From a checkpoint of a small transformer trained on Wikipedia: 2 heads of 128.
MLP neurons of a small language model. Each row is named by its layer, matrix (up: input weights) and neuron, and shows model dimensions 0-255. Each number is 128 + 24 x the weight over its row's rms, rounded and kept within 0 to 255. Numbers have three digits each.
After each neuron's rows, "fires on" lists the tokens most often at its 100 highest values on Wikipedia text that the model never trained on. A number after a token or word is its count.

L6.up1413:118097083154092127128111122098162133141128095123110116113171146100147110131134153079133085127111114118170082103140140160094173120135118155108121112126138089130176103138132111064124145156116132118153120103100132138144106152145148146124116150145131104150167129080117143134121080152110176117149114132164142141134079162084115114143110123164135108124137159111084107115165094137125163121091094124107147157129096095141089143079157131109125135124125122111147092164160161144168097169128149106103149110119156146157117157126119117114159144136152151146140135120121110117112108153161135156101174112097107131176125137119179093158120107125151107098151180103134147116096137149129139134097135163157103144112103136185119104130116123142129105168092125147125143085138149122126146164120162
fires on: " would" 15, " was" 13, "ill" 9, " to" 8, "ould" 5

L2.up62:098101144111068119106119152170109141128143116146139135133108140095164072104137153136123118088122115124099124116148101104133143127129138133109099154137091121153158083101123128136175164140108157098094137128133086135088152159173131145133125140134119154147110145171166127137124131201076156109134155126108131091143123163129127131100124115106125119175116148121136089150098073154064135110131182116138114118141130113187119151116134112115114145144123127115125159122131100173136101132164114146114144135168152059134134159090138128138112100106082118143086118131087115079123153122106137142110163125117137109099119153104118144101138124176119110137161117122141164135094128147124161137137084138064155110126116161096162136117124150143145145090138149105139124143147135107138151143159134
fires on: "ge" 18, "ide" 10, "ed" 10, " to" 7, " from" 6

L6.up196:147131115109124126194141147115071134125164115148090160124090155120116140134145112144146115158158126195091131139134138163136111179131124113135137113139110136125140105135143126136132149148158114118116091127143145174135138149141123157132142113119115137142066112108168127130127139121151138104116105144085145139114170147151106086123128136185162110093076111091152154122179159097150102153103159127150153151085106124109123101102156078084140098115130104136112159163089095114117166131133141089137105174114132134134125139107112091085127123118129128107142090132141112179131124135143153157110115119100085103184131132123115146105091163127102103107170103140117130188104139118130126176124150087136136141095117150162110166118099122108104135101128097120102120164134108112125131117142144
fires on: " =" 24, "." 12, "–" 12, "1" 11, "," 7, " cl" 6

L2.up1340:131113115089175106147106133173134121114070133135141115147130160137132127131122145091119149142137145116130131134159110069097149118119124150110134127121163115112141140124153132117081098144081157193107127142144158129103150128128190148134111098119120135141120115098154121114125115148125125129131160164141123127145133128110122126158110110166104129108130147139114135109162137113122138146108148093094132126117114150078108139110113146135173099140125123092160134157147121070145115085114169107121128098098161124136162086104114109093172111101048151121174130081160104126133126094147064141179109136132140153093161130155135132142138128107122090150173191144179119137128102127096133139137131121157135146106135136146119130144103140148097129180120182141119110105108145127105120106146074
fires on: "." 95

L2.up392:136136136154132116131140134119105088126116121109114149125133137133107125116093153106115152134091112146116100124095118129117153082141164114133125082108160105164092099067186121076139134130141100164129186098126141131167141134129118157128087145113135180113149136105125146175119112160115103140139123109140087148118115147094142147145141113150116105114150157140080154151088091130125121144105101107158087147139132110128155146145149126069147102113178136099126109114162133084118135153148131156149153094130146139179094171113141119181136128121113063137140125130163073155130123140126160177177161088126143148132135128102139147092147112146115135130102103180124119107146082158123072149155110142140122140122115134117096127144084114098108133147123143114111146122139118125137160102114122
fires on: "y" 27, "ed" 10, "ly" 9, ":" 8, "ence" 8

L6.up1297:160121183130159113111089165113086128159130150086116111091104151120181144110103108156143116115141133141126117163105129145113142133114102107110136100175108113105130144109090117119162152119136107097134107116142167120123144199130139128147103095129108118137115143118075108109204127149115150087098137137154124115115150137129148094113120120187136104110161085082148146168154135128121073122156145115110143144132124150099151128121119168137145166120157114118123092143108107125130110153159126135164099117126178133144100145154175141154146072152132131120090119123116137100137093153103086125136136088102137115134124141144127163146178104170111126128152136156129080142146133165091125134102087121166153148075112145136125121074132099106133124110122124150133127107143143109119131155119099
fires on: "l" 25, "el" 12, "ric" 8, "os" 4, "it" 4, "on" 4

L2.up1211:089100143143118138125172126117145135153114121139139104114133145166154137128142125136119097127136134097127106132109184155118114123116111163131119120125185136142134108188086080112169106163112134143084095116120117126139143173136161121142158135111133129122117091145127103115132134133127153151160141124142102160126141125117156162128135137091124164082118122157101179096150111121130111107125157127084108117104072116172134079104112147148107106127125109134123093123149138065104164159161123140141135122107141116107140161145120108107092138173143121111134125076132085124141176133053111144170146106140123120132132129112177100105116124130109093156137100140139120153126121119107134116100152099137114191150142111169131135140147100163144080130145176184169127141141105136090118094127156
fires on: "." 40, "a" 20, " |" 15, " of" 9, "0" 4

L2.up395:132134151139107143125127174116142131107123114131121123115083169156144111125131140148126159106126128094127109106097144140151129144136126105127169114094158138147139101127130128132148148160117094107144100156122126109181131131178089131168060111104130134114115126150112144118149072121101128119151118161100155115169098098100126125162096077119150104140099102086130111117187109085090115149101087098111116099129138113131151147111075118096162105147109146144112138138119112120092117128147139156152157131143130132115082108147185158071147136203117157154162105130123127129139147150134098104132113087131092166118152117142125117136157111166144099135128118134125140136104138135122087118126122136162176121133151094143117117135186132151145164097126155114127181111118139131193158122121129
fires on: "B" 18, "I" 10, "T" 10, "D" 9, "S" 9

L2.up27:134143171140060092077165105146145074171157156132132097177111126152126136083098126135128113141109112143145078155164119152133139129137138109130126138151128101100144170154098116105129114156170133120126118128115133141087097109117088188105147108100121154147138122126118116109117152125115106160123101155158121087142087103114091153119152184135137160126098104140099138128118166124155108107125111140075126146132089137128121134100073164121159081113170129137099122153121130119125152145130160098137152121138109107111145130129144149080106132131093146103135132157089082127135136187124152180177122121157168140139130138111105109137105104151122086097104101160114147127075125115133122129110119115112135166170163107151128109134088136140138101138121145117152146150159133114147137129138108
fires on: "." 32, " |" 13, "\"" 11, "(" 9, "en" 5, "===" 4

L2.up740:120124162148113121115160132114119115159152144074130166089133145127093090122168108107161145116065116139144129133164157120148111145071111105157146143177115116139153140068120099143162175102138106122138136081078145165137129110104134099088113094128101120138145100133117156163163097113119175131151096125110110150119102132105109114104139132154119144149092164118128134150102123105129165149165154131145147117108147123186071106129150109143116115119129181181117136137136106133116110142100110128127117125119141090115120115107137143118171121086134117122145149101093127130145147097111133131168085114121134101150115126114138151106155134109175126128192176151144120126109096137124117113119116129135126153104102174137130123126102147142154128152093128165134153123129075150081120177161133
fires on: "e" 44, "ust" 10, "ann" 8, " Ph" 8, "ob" 5, "pr" 5

L6.up1494:152125075109143107116112138150144115147134077122145128140132169065190120128126125140145131194072146095128143141160103131108132147165158123162124142116158084093128161149147086121128118185148120125134123113109131092128100167160113176141135159155157144119120140129136111133125151135135108171143157083137115153114104119145141133113107152146184118111112161118148132097133131099140142118157139127093143120105130107109098143132121149136146142084113145120176151128137100135123104122167107183126123084155102090104118124105096138090111120121130092079097113169157092107168133112142122119147139153117122135106133102081122051104154130094109126171115130145137145114149111122114084094138124122107105159132166134160150105099145096117136134078130124129140133154134136122115103148137152
fires on: " l" 15, "h" 15, " h" 13, "sh" 10, " G" 5, "g" 5

L2.up1449:122154122084138153094119159090156139104139131138138144176157127129130117098108132147114122131080130132111105104105135158144140119129100133130113160151128139160131093180086117174152145080117151128103162152154078116117114090179159123133095107145159101152126148169133142095136118145135111137161109117110102107128118168124117112136132096128095145130139155151158105155102130112109138111122098126101086166122142131148142155138121088167159146108125135066155118130174128101143122089157122119084173110137133100140140103102122098141126102113121124129165096122107094159131142121098169153110091140115127164117156157099097152128099117200098139174109143138157157124125152154099140082136111124109113116127122113134151102081132113136174130124085168116102162145123122086153110095117153
fires on: "ide" 23, "ed" 21, " med" 18, "ater" 6, "ing" 5

L2.up836:168102088105130153100086143145129111117107085087133121102156159117108135093124110115086113116174124146150115116095161106109112127138150119113172144143111155097166107145145142130153140134123131146129126152144127131133115128131160096127103185142139146122077095125110157094123108119126139114188166118123106158155124131194110101146123155121171089112137099121111143155118146157086142099148167097114166120181102159117093107124145123148113107131134165140128150134125149126133102126093135139145167108123178159084131100143116132115155114132111118087148152068117138141111145115134106155092122092136134191163116144117170170097091126141139149108107139125128124139119064130150111150120137145175123169149105118133111136104151096152137137137111116172117118157090101114116112150096120
fires on: "av" 37, "ov" 34, "erv" 14, "form" 7, "v" 5

L6.up1458:133148126120122097171168108097094075125145179166115180107133135087158168123126119106156145117134148123145140108085123148115118126103096163135198154120106148114100169134113100100116066108150171085118148137144148146115113101110142151132127111158155129143168164138141161151134140124115109117091097192151130139135157131102141115120118124123079129127115123082139142113120116137123137119127135133110148149137112129106115120074144125096157106152100111134130169169104117154172126133143081155132157100126167132138112098111080125100109098141140159105145081157163179128124123141137129123106129105139118119113102129109116111144121120164099133145141104106142119115112127094104152087110143134090093151124128141153129103138158147132140138116184160098144104136096093126153143074174125
fires on: " (" 49, "." 49

L6.up847:090094134133129135110126156145174093167103138121121128102087157126118093152086126132158135141173148137112126167115136137126078091160051121122095101132152157123121120111141126110120141120140150101131121090153152136182163126116129113139110107095154140135145119134140135166094102086159102119156121142136099160086089174128116117115126180134095105117118128094131164153123149100108132143106146170131129157135086161101085124112143121096116139102141125146104154159106120085122141101150102106122113120134127151103149148081129138140101144092113149142144119148127131181165172098139130206136142094119126159135179115125106135126141116162126107068113125150132115123107131145107138112090110103155137158142169138125130125104132165164120167103121104150152085139149118126146153124106146
fires on: "er" 25, "–" 17, "an" 7, "ter" 5, "." 4

L2.up673:113118138103131120139161138160141133128145145119127153153130157147142147133131162118118121132092135147142133123118140083125119135169089195147138100143165101174113138128144096103160149142104160131140144126067124120138123100123118085161145112152144136146150112142094129158114116164128124090131122156131122153102110145123151108109124091129149139103152117105163122031145117121126167155141130104114128118124094083098105154134109164127158106110126123076102134127098146135153102097104130129143145118073102119133144120129141143126126134094106140103142129096133093108134075112143135146154156122148091154126140112074140114100107128114102133135200155149184111118116140154096155171136177188136104142107111094120122151167190114134136117132123108104145092095102142141096156140147129
fires on: " of" 23, " that" 19, " which" 14, "." 9, "," 8, " are" 6

L2.up479:118135145099121104121141099142112128126138111164132159136137130086145155092119133155183103137110105123120155132078096170079185135128142146147125129120140130097126159067166144096138131105087107136134152108100191142112116140133139126151127179118154107138101078112124135151101113157115162154158158148093082159124129130136119146101168155133110148108152133124091126125156119121102168113096108123164135144130114113151119117091111140119137123167117124092146129177126094148033160081126155134142139152130131128126119142120127091113131099126147111106105082143145128147133127112126135119112176108180111138137093117124164123164139138095100133120161076133116142134128107162119124144151118110131172142158166114156114081123083116156110132160145096129140141126139156098162141120116123
fires on: "ap" 31, " to" 17, "ance" 9, " of" 8, "ore" 6, "m" 4

L6.up74:128101125137120117143124135126129079165128140105107131144102117133133153123144149075140109128132117066140162123111145142137144155126130141117109143145135163117108179117117109164108112142176099092107060153094126143095109188133118150140120102124170130126081107154087126094139111142124123104138131161148120143069130133160168159138131120172143159123099112149127131111135164155111123153131126147086144147143184086148160116138113130098112138133105122124158133117130105136125169128148164079117103119153142174138124116099149110125142125131127125109137142091125187135080182141107137141107138131126113137140082127113114127145142138146118102104148118139125132121100103096167082134159112105108157145062163136137122131142112130112136149116163085144107050152099114170151119137165104
fires on: "j" 18, "em" 11, "m" 6, "pl" 6, "l" 5, "r" 5

L2.up1107:114131139132152186088101100109168108100141134173147113098150169157116122099164126140152142104139126162144085118121143132134126132134115146138159125170112112154160148075100114120088154131134115115140171107111102099128141106148134109114170146127113139150106159077127156113132106140099135143139154116149096150109076093134084102117110136165114110136128115117072142173140135151131141142153157132111122101121139144164105160109102091127140166165151157137123126090087068150144123116089155145128119109160125133159121135087122170107153110122110124126110157058121119132104169156144160129103081108161114157128111148133128158090121093086141138110132114152134131136100115136133180162083134120147129153126115124136109137149106171120129144121138153111138171118106122103081119166089140
fires on: "e" 19, "ff" 17, "ill" 16, "ould" 16, "ann" 7, "amp" 6

L2.up269:144105117145142150117140156165161164105157146094112153123119142117139115118166142092133140110137164115134124152137125118117108114139154142151117128165135122099134116132168123072152145187116099106110120154136102129128145137164109090136141134115097109117197124142141131135178112123112124131164153137097134076109111090126164116149169127100085150120127112106119111150123159095152105176132155087142138081131117148113126093117128128146140090139129138136156091137091115121108154167142160149113179132127139121142109120116086119164077106121113136094057124138099112151150126127123112138121129112157129066102113106140069134118152153118148074083126134148197118124163114156146136154099155149138099148118130124167112083123124171137110117124107146147121091109125089128113155110150138
fires on: "-" 82, "op" 5

L2.up1176:128154121136083151092142166120104123079153138102096109156129138170101110095130137124134135129127134141165104147127138138083099115087057148128130160122119124170148093094158112129119154106115143107145138138145146153149148131115125128125124169106146147119116120153112125137209141145134135147138130133102165158129128109148078107125123140135162106102091160125121117108123143123132110107130134092129084095200146132102155105156129112145143110160129155083121154127128156093100122141128161090127160131150159135100141091117121146169150107122148117092141138148121142118096147107108130172142115106110131150114132123144147147123108120135162162124128105161187143113147075118048115087106090117148133152130069118126146137154103105115153132123137143197127131120122093101120168118109140
fires on: "v" 89, "av" 11

L6.up709:118108124127114150147184070105140136139130169126129153141097151078175111127123128130128139099147105090118108132134160116086129150133134115107152112170121125092090143089154172126118138178141148129120099112114083136096140092131096147126124145119155137122126135157154145116134098092135145110136120105180099115123132089097086118134169170153155122131114159136160141126167136129113154084120112138145146178143136116112097047142127146140150110142141130128132101166145102118123140112151156113115134116152092106134135125134101134142095164110150144083119131146139107105113158134109157141087124172151111102109150128102114130106069149097146096146146121089105087165117142129147097107140144170133116160088095124160101143166127098155122128147105170131105104144148138100122139124150191
fires on: " " 24, "et" 13, "ograp" 8, "t" 8, "." 7, " ex" 5

L6.up9:119120154108074127138169138083160134150149118083116101152173110131123112149153144146129113137151130144166135117104107103150176150103103092091108095168131091103134104114115135156156143119147109141122132113111107121136139103092145122128143110123124099103119147097157155129093159110108093133151126150107078137114107123119126179112137106126137089111106138128135159133138140112115159117159132125121087106136110155134138146136136129098115152173092115134122115102134178147123118147127068088103128147155134079154143091126118152116150118111105127161112126114122136176182138153187137162133152124139131100135138134151094178143174143156108146135129073136102084141163092126161119125102172150150134113098147155126091179093165158154112169127085104143099098120109133100117129137113154
fires on: " Gr" 37, " tr" 31, " gr" 28

L2.up277:122130119127133135124156154089133158080150079172186106160096096140150139132122132139141102108142135119127110132131180094125103132157153125166134113106125127108118128109133072095181131136134082129161126140116117146126135111190071165157094131100085130142121128110101102168131090151125122085127146095113160152194110100121176105172072109105097135112145119134078094142138104118079150139130140148075115104156130104118113133113081139090161160145107177121099135115085126145126128121132130155134142117125137145126138127137131190112121125162129112144135146119080142136103111131155103123157118126141126135117120146147155122133124109153161089108138118148116111162132102138121168123168132176142137128126117152117163117111138110124136172112110116144178112133111158121131136094144141
fires on: "I" 19, "N" 11, "S" 10, "O" 9, "D" 7

L2.up1277:168113076124108159138120160144120120088129153094133112095141114131139149077109103102120107121119155150136133134140134091151090083122158150090118142144141120136085095100162095131144125094132148090107121152157136091096173137116101133124100137107129130119122098125109145123130129159137191134135132145130098110168148106118154134143114148161114127114149130111138123130139073108159098166164148127138135110129108132122122158136142168138156087117122116082119148085124146108168124118099162146107190111126149118129095100155085126119159101140134141107179125137093119128112095114148124157094151146129155143186140127129162157062147156171122094113133107121173123144141136160116076107125127165157090148138117127143105144161130127104124143151152166139107143150105145158129169110077106
fires on: "ed" 46, "av" 8, "her" 5

L6.up923:139101120105158137139118124139152127127206133086162158129155126104138104115133151149120090141152129148148127128118112152133133146095181151118087113157105074113142119098145123101132104134080168083101125137128124150129128154122140166130120127128124165095130119128177135130094149166138118103140120126169148099138123131128076128114124095105101147113129130139089114115115179076088127108143098138123096136113153122141147153136126123119128092179152140186127138111109168148150120121096084117087126113111127149161145091098087093152136144118123089125128089134158169121176103131082105139154137080116096151137075180165088101167123132132171125122145153128106134116112124144142149135128173111089112152133102165115131107125112142153104109152128137139132095140127104133141164124146155
fires on: "ar" 21, " gr" 13, " d" 12, " b" 8, " M" 8

L6.up577:117140123156091145117126159140090145140161146116084102129186091142138106089177134150164106107151167138135109159105165118167118109138165132154103179153111113114059133155088095086126163148162143118085111116169168132112139141117100139107099108119124122138132140128092107112168164149128136111129140107095169095120134158147122146130139118090082130075132154147106115087123118156111088130175125100137120104138151101155083105131110136098079096128146143106114153135163140172125158110131150154133134094172153126154172113146125111103140143140109141138118121119149108108131130116126150111143151106115152148090107134150155151127161105125141125095139084100110146095141130137149142144146119124136089147140121139140101102132142111139128118139114138149146168162138100103131139047137114
fires on: "ri" 34, "re" 13, "av" 9, "ed" 7, "ac" 6, "p" 6

L6.up344:120130112096129126110131104145158110148150124110127111143144151125154129097166079118143141111135144123132144188149079153130080092160096143155142135148113079141117099085072135157147113133106114111158162118137138131139122119091150155129083138099127135078150135089138144125158144125086128131115129107122130126122108121098133106125125159096105153096121158129092117098137071137134146111132167138144103131105115118150142137143125118116152126134153104131106146099142176147132137122116134120146078170084106152132079124119125184120125113097114152069145155080156171107108134149110130162169075099180113166127100143118152080117100082189106159147152149117125109129130155140141133142111163137120142164105158132104122132122140184157117161159129132132125142120138157155145127103123108
fires on: " M" 63, " comm" 12, " rem" 11, " H" 5, " m" 5

L6.up708:162117126131119091129174170096132130121165132150139140126112171112113122129138119110135121135103150171142122103085162143113127127134104121103131149132129127109132108142166130151104100092170120119137149156130142140137168128112107103137115113136112163158156143115115155166164136102183146154087100143116038139112093119117116110144170126089141141150130141118144136147168131116117120112114143107129119126087103137123171113123159136153129082141130161119098136155103088124108121148123138109115106172130170099143112160131115133135108067179116172071086131160117155147141131138125141103131146130114113097148094148129134154082133128127112147142162146120101120142111099081102157117130128114172125101120183091161148091135099099177087153135106125147138168147088115131101156083131125
fires on: " " 62, " (" 8, "1" 4

L2.up891:111081146150116122078154173113089102109126102174129140154141130129113120142126116146065125129157133148109092168153151131113104072135120123145084174131147087132131091154123119133150159157133132118120139117175141159110139106147153068133115101067115106130117135118133128131144092141086101159115148147115122077105150093138140148101122169154128158148147106126104177098105147144125157135109126141082099128169129162092131144075076125094173084121144125112160145170125106109149139119117186112134123136122152136120161115124145120146124111082116168154134124091137105103155142126147115142180108123157148089155128165134131105136125101073137136134126128151130145159093097112114126124108104117117126153150117140133108164138122129133155113144140141171098084142161146132123122131127127
fires on: "." 35, ";" 22, "\n\n" 11, "\n" 8, "\"" 5, "ame" 5

L2.up185:131114117143099127145127133132116149122126096183148190131107122133158087107125138098120099093182124153125140155150134128143174136163154072091101125124137073114126102125127122108142142124165130108092157142122109121113130157129129153088091110130103148183148167111132114112194121107086137113152134149141133125128128132095114125100152118168105104097172159191096130146115136123113132102114115186144130099118163128117129117093141094148137146115144129111121109123142134140158124144149094149143140113073104138086155145139134151174130126102129147131103117068142131108125148109121107152123100104147164111131119108122105115199141113080124110164114126071134120151112105119117112121116156134120136179138117109130145117141081174127134124163145098107163089153095108118127134115149166
fires on: " ac" 23, "ir" 14, "th" 12, " the" 7, " comp" 5

L2.up605:167165137128136154165176145124135167112129111121101109073080152129133091135139133110087162145141173119144161144128177149111113117151149122099143118139126116123132130154169159111101139138134132107085144111148110141137132157101123119088125138101152103107138078154140102137096119135139115159160114126142136105100148110105112109158102113137150157139110139140111100098150154147139097124123177092129134132174107135082114080163177094135147169109141114113153118118151111099142100103109154122135135120109161124115150114074107129102124118085113123096222148117084114154175125126114125136120126094134130166107149073143126151094143119134129104141130157127175152126128138113081139094132140111134151158126140122126107158138130151113143113080113056129120116140141105092157134142116155
fires on: "er" 100

L6.up703:162077097108136126165117167095174114125075128116138153106128106123154084105097103133135133106151135101118108092126110093121089111116135147114124116108188063147157132142139104102122077155140085120129106097162100113151140139109156127119121117096111109088159143139123112135122151158129133123133122125069097127093132129136129116138140117128148115125156135132126141161149179153129139169126107128119115125124126157094127112121142136117120137142078145141108049128081145144116138175147184116133182103139098150117141154161125118128157147164131102139151091157117094115108144139186133115140152150123113142107186125100119093135127109128126119151114142110164132128141150121102136165151125103161136163140125116166167106170123164157110169089139121111112130125113152179123141132133092
fires on: "," 25, "on" 15, "an" 6, "o" 5, "ok" 4, "is" 4

L2.up847:129130131152133122161151132134147141123070150133130118079154120088205127095134141141149099115162144124142113152150140108100128112101145127110104152138119134112140144139143111123176123131079155157147163126103115128121167116121153089114125123109119103131113104086154125128151096134124167106134160124164141140126082149117084095154153157155119128159127159100114113159127117098090154135105137121141116135127152090102163162126175080120130146153133126113119155140076122136133086156121159096160137120143125104129098163117112131095095095076096120134106102133154134134091161113133181105070136121148117173117121096119159128145123125121114136136167149157101156138139125129128131151106147128114141170119105130157059109132128109123120166130115146160128183118062129107160127100171158
fires on: "ill" 27, " to" 23, ":" 14, "oun" 9, " of" 7, "s" 7

L6.up629:106111112145122121153116128106105118088123087135124102079140155105168144081115141153152065142113144155160107103112126123078137114135117108113125136144107104149099124098112121097143110107138131131148122081114121129116129157107155160155143127159125159134102137114101147171133093130121137138112123137131144114120096146090138157073097115100183103121108128101138155150143142166132135125143133100101128114161144143147210140160124115108099120120188125115136159172135107163185099164125130123115128093150143114147113152159119113098178112148078172105104126122091142082147083113119125111121167165146115144102141119197168144088143087122094091132115130143147108153116130146125130132158138136131156175157129126125138141110140167095132113107110118133127087113123107132137162137127152
fires on: "l" 34, "ad" 14, "ir" 11, "os" 10, "al" 8, "el" 4

L2.up272:114099116119112130154122136109099130117162155139137106090150103158151170128152115100114088133143116141130151128118161185116130094145104130115153114110177139126129089130123098088109132142106144086147158116117152116125121139103088103178164119120059147101145148121179130137143103126145129154111119121126091144119098162120116128145107136115121104146170158113100128118128137155112080095103135134128145111115109115158137103129116128129125136114121153185133154096128155153128131091126116166129136102153167129174139110118078152139145121142091091110082140164142133125120132112171136128170097110118172118177148118129163138146097120133165150171141126084108123133141163122095139147148139055125115067085178087143160103133129097092105097148117126112156122131121132129160125159158146
fires on: " " 29, ";" 23, "3" 7, " |" 7

L2.up247:125129107143131116160120156112132124140121080124174087121147128122140129102135133085174134080110178147168113164150155125117150165140103086157134113143111124136145117082141129131144130138100142095086188161113115117137123149091128099092107123114143148130147128095106107135107139146138116102138118113143132152146106142174157154084135086138156118109145165110158148164125142101161151128194128119102155079154111110094124103146137152128115141137113116140132134130104108142123095171100098067158113122138128122114128123129080137133115125105100146098185119138165190125114130178162083129116106083130101130133130104113129103177139144156122126156110178178131150178120132153123135149068120109093107134099132122124124127116118115109153160090132125116162115132130135141123140134088112
fires on: "all" 29, "uch" 9, "il" 7, "g" 7, "fer" 6, "ell" 6

L2.up16:144138143132067112086146165118157131135168103117154129140167148141123131130097162140082194108148179119130161147119208155111110116115142137160134101148146094172115135140138096120129120134166105126150125129127106117141134129129094128121136117151140133116107117141111092140132127127144090160075152117148132137154149182148111137119143165165152111166146107126127114113085134109135081156133140103125112075100138143085144076095163111132164116088101105101109116127116151129134097094100154140146154140154163136146142110099144125099131140095106149123149105127131094121159150143109109162135093144155104139109089118088116108094102164131117091134155119149121143153107137142132156140114122090115138133153130130131087111172074093112109152129147131128134138192146125110149086112127096
fires on: "er" 42, "y" 14, "ame" 8, "ec" 6, "ers" 6, "ren" 6

L6.up1403:130095132124156149134117153146143097134153167138122158132130183130119110134140106139100145115112099127126173123178147141102090117117142126114122122137131105139146123139117110123126098143078093135113137107130113136145134136158140081120122095146140145171100158133179131134130085187150139121124128205093155117093145091133126134111152164092127084162112118102149140148147153104094104119096162075100113118163160116120183107090124152181130078165164156126122114161120093149132143164143105128138129129136136100141128122104095102096128082103138134149137105147106128121091075107097122123120131084107082128144123134181093104128123084143140122092141183099172106134126147142120141153105161123173130131128142112156145090115123139113150138102133149119127116154128097123133131163146118
fires on: "-" 91, " \"" 9

L2.up347:107152121161125162122150126126131094120151132175127154128149140148159130133139136141091141122145202121129107131129072119131118106156124133160079089130164102128146159084125106129130107091125109124144142178143115110156153131133141116111138152151164165147124128062120069122128125114123128082159138109134098083149098139111122128079118105127130123117121088186129142118105128130147128083138118113145147129153112103123120134132152118140092153137143117123131137118108067167124099158123125129133149094105130137104138160157101126117125151104083128069180130127152108091139144115147069097135112102137124104143119140108113117126135145105139135154148121156132088139177107161163160140107142138139088141129162130126120107157102172077091188127108169130148127152137154135090120130125071
fires on: "our" 15, "ort" 13, "all" 8, "ell" 8, "am" 7, " one" 7

L2.up427:114118087146169109099147160085146130104107098116128140153117129121124073150157104137113146130148138110107110132102146139105142151144094120120135119139127134135102118094134108140152166131114103166071100130120158080136135184152135133141083165109164131151144103119126102101126082172141154109111110112121124113115145146133114115122146107180118136131109134128147108133106135130092145139164126123136121132182159133179217115082136109127120133125097141142106131172134139152126124165131092132091132111123140160137118118138103116100123150118139105096095153166159102116122119116140155149096124118147101104131176151129114145106111134130146122102149141168147136109141135137079122108101101128131081160149166074149141193114172148151130132172168106099117110110112150082155129078138105
fires on: "ut" 20, "p" 15, "ant" 12, "act" 11, "ec" 11, "ct" 8

L2.up958:158113121133134156102165170119092110096171075170108147142100098149121123121151149150139101127135124099157085119118150156133183148175133156153136132124129127106120136108175132120150133117100103130123131136109134140135139154152092119134136117109118121140138123125100123181163099177088104149151151080110110107135128109147127102133120101122088134093119105151123074156155096118120102122104120144098110114154100141125125173189086138097145090136126134115133136105104156092090127176123099176135115137097108119137137156128138145108117108148120102124082104090122109127137172181120108151157119151144144130101124143163128129206126086130120132112187138134168090113116107107084099135117172135106159143119103122135149110096134117110141158153119119122184132130144140124165118118115131
fires on: "I" 23, "N" 22, "T" 19, "L" 8, "D" 7, "M" 5

L6.up77:124166090105152086144111100159114113167187082169119138162166118131072098132172084085125115102170102160109141145145110159109143138154124158135131100138101144147152147107097125125136153137161120145119161143125148120143136174059121092164100116139118112142145154105138129165144145084158143156126095098134091094095109152114127089107129125088088112108064160089092126126141117099132128135133117158137096097137125090113167112161147154139123134120155139102132115126132138153107124124092156153154169101188148084151112143109133118110085120145141096118143125112151139158121141114094151106126098132103110136111084153132148140131087136155137128113093128146144113087129150158161143119130139119126143148157115129166113102136145111134124143151118115140150166108139156130100151137141114
fires on: " m" 42, "(" 8, " M" 7, "her" 7, "ife" 5

L2.up1183:130125118106140125139129136151164087111129150140117106121115123114134085127119108090107175130127149103104148131096101151138132122110149110118108140146160087131158157098149137122077110116115103120094146095118107125103133155142099175103149130110184148090092124154127127173095142129148109152121161127142112154137097101122138171151116165171132109131111125071125134114131204128137121086126142144151134172081112151132108110166136090144092151150172135092149088101157125117148110115133137120152162114126124109115148097094118168163178137116065179118128122104133150139102104098136141167110108122164088130131091166157094170128129110124131128110151141138148128074143141098132162100131099117112153147180130133140163167151128124149172126128125114154136110119105106130106136111155112
fires on: " r" 23, "j" 17, " " 9, "ort" 7, "er" 5

L2.up853:086161138138101174148137108092118097159146124092126126169139148098080110149140120141167120142117136166177119130118111129141151179139127125104112070138104111153142058131123101163143165077116121118102122143110155127154152122122200125147114114159143110122147145143106144112125136134130118147107116145055098158125142141129091136126123139164119120135172109177142154103142149086116131124125160134118125101158087157167163102086151120135149119192117090162128112129163153151119117101125125131123162118172157148117122099108113138121111133137159130101127104110105136119110080149144126128073125116144093100112152118159138133098142095095100132128098151163132128151123101123135163121154122112133140128118133114113122093104126110095128196156108132168134113148121085131126141130095131
fires on: " gr" 34, " Gr" 27, "gr" 24, " he" 11

L6.up325:131123134121119138128168135132138107131100173122113117108141140147130122125160151145112140127125136096121130084087140089156113140096135091152066186168134105131126156137109077127117099134134192125126068169122161123130081143164121117101131124112119114117110104114124158109092142110129120098115151172163150170121124144133176169093086162157124173133115109107150153130109107138160093126125156117118117146160106113161170120137112125077095177153137135141108134152121143133114117129111153099116110111126114089121129125101136175183146103145103125109146116125094107113132142151148159132115122140164162114118120130126147106134099168114120100139113153116136147126110135142145130122099129137125138160094140162184152148158113152094102087087108125117162119157091143160090103137112061
fires on: "m" 21, "is" 9, "–" 9, "l" 7, "t" 6, "ul" 5

L2.up1177:129097109143122168123150046114164108172142103114105149088123138124104145129123122120163133082113142135134065127170123164116117122130103108163151124131136112131109108141141113137166114183102071130104122106139119096110122167122169121077131165148145116047125110133098110138122100140102156101176149126080099122138097121137121109122159128104132110107086144106093135151168125108140093153092122136141146112147078124140122081123160125134124074131105149150125131128146152096111117130157142132121118136145159098131146148126105156169116121121109124125144147133115120092127128152170087153178142128094132143133169113112133127132154128109143106126157161097168132128151096079129133148177146154162094110166113132142119157165138146156150134119109159134149111115146144149118103121157122
fires on: "," 45, " of" 17, "ge" 6, "lect" 5, "le" 5, "on" 4